Weights of a small GPT-style language model, trained from scratch on English Wikipedia: MLP 896 tanh GELU, 574M tokens.
MLP neurons of a small language model. Each row is named by its layer, matrix (down: output weights) and neuron, and shows model dimensions 80-143. Each number is 128 + 32 x the weight over its row's rms, rounded and kept within 0 to 255.
After each neuron's rows, "raises" lists the tokens whose logits its output raises most directly, leaving later layers aside.

L7.down557 [126 145 184 142 145 108 115 111 148 144 151 132 147 110  96  89 105 135 153 179 198 101 117 112  63 138  91 177 103 127 120 125 130 156 106  91  85  91 104  98 111 109 142 188 135 180 104 120  95 115 129  76 180 100 130 170 140 119 171 106 139 100 159 130]
raises: "ine", "in", "ine,", "ule", "ility"

L7.down313 [160 114 197 145 112 119 105 142 121 110  53 100  63 185 132 125 139 129 102 109 180 133 161 100 107 117 103 130 176  97 108 131  87 174 109 105 154 167 181  93 131 123 103 119 155 115 101 104 124 141 128  90 214 170 140  99 106 105 141  76 126 104 126 116]
raises: "ers,", "ers", "ers.", "s,", "s."

L7.down71 [162 133 105  86 202 135  98  80 132 168 130 150 109  93 128 118 101 104 102 132 107 150 167 125 124  98 109 144 131 102 154 157 146 116  82 188 149 142 121 109 155 141  66 156 154 147 142 109  96  95 172 166 201 105 159 138  31 120 103 136 161 171 168 146]
raises: " up", " them", " down", " out", " away"

L3.down731 [167 156 130 175  84 108 118 195 164 132 209 140  93 132 208  96 148 149 101 116  97 153 113 123 107 115 123  91 101 102 170 101 177 145 106 130 114 113 138 164 101 150 130 108 125 164 102 121  67 127 159 125 157 112 150 153 135  77 114  82 142 134 125 131]
raises: "\n", " ", " —", " Location", " K"

L7.down695 [ 87 103 103 154 111 105  94 127 139  79 159 211 125 144 133 152 108 144 172 135 166 197 208 103 131 185 133 140 161 119  96 137  80 121 155  45 102 143  89  53 126 152  84  91 152 127 106 193 138 224 117  85 148 112 117 146 174  95 112 134 134 169 175 115]
raises: ".", ".\"", "m.", "5.", "2."

L5.down151 [237 104 139 166 116 125 132 146 115 126 159 133 190 132 124 134 138 147 148 152 130  93 147 148 129 161  80 115 131 116 125 112 160 173 133 110 148 132  80 126 132  93 133 132 172 121 108 149 157 127 158 162 181 175 108 182  67 126 113 119 133 117 131  95]
raises: " \"D", " \"L", " \"A", " \"B", " \"S"

L7.down44 [164 146 134  90  97  84  68 110 148 127  92 105  91 141 182 110 145 168 129 151  92 126 168 148 124  96 119 119 110 124 150 141 116 115  99  95 109 161 115  52 120 116 188 140 101 135 136 141  94 102  77 104 118 122  98 166 117 143 133 120 139  72  71 133]
raises: "s:", "s)", "s;", "s,", "ens"

L7.down556 [136 179 110 158 118 142 120 168 121 173  68 108 105 123 143 182 135 111 119 108 137 144 133 144 155 115 146 127 106 151 129 105  69  81 126 133 130 117 114 175 126 118 141 106 128 198  88  55 171 150 125 102 167 148  94 145  88 174 120 167 129 150 161 145]
raises: "ine", "ines", "ine,", "ij", "ons"

L7.down613 [168 103 172  97 105 161 200 137 140 112 148 150 146 144 157 100 148 162 188 135 167 129 189 135  95  66 167  98 104 137 108 134 148 145 111 163  99 124  97  64 103 152 129 110  66 138 107 135 137  83  59 159  82 102 132 107 129 169 160 160  96 128 115 189]
raises: "s,", "pite", "c", "s.", "s:"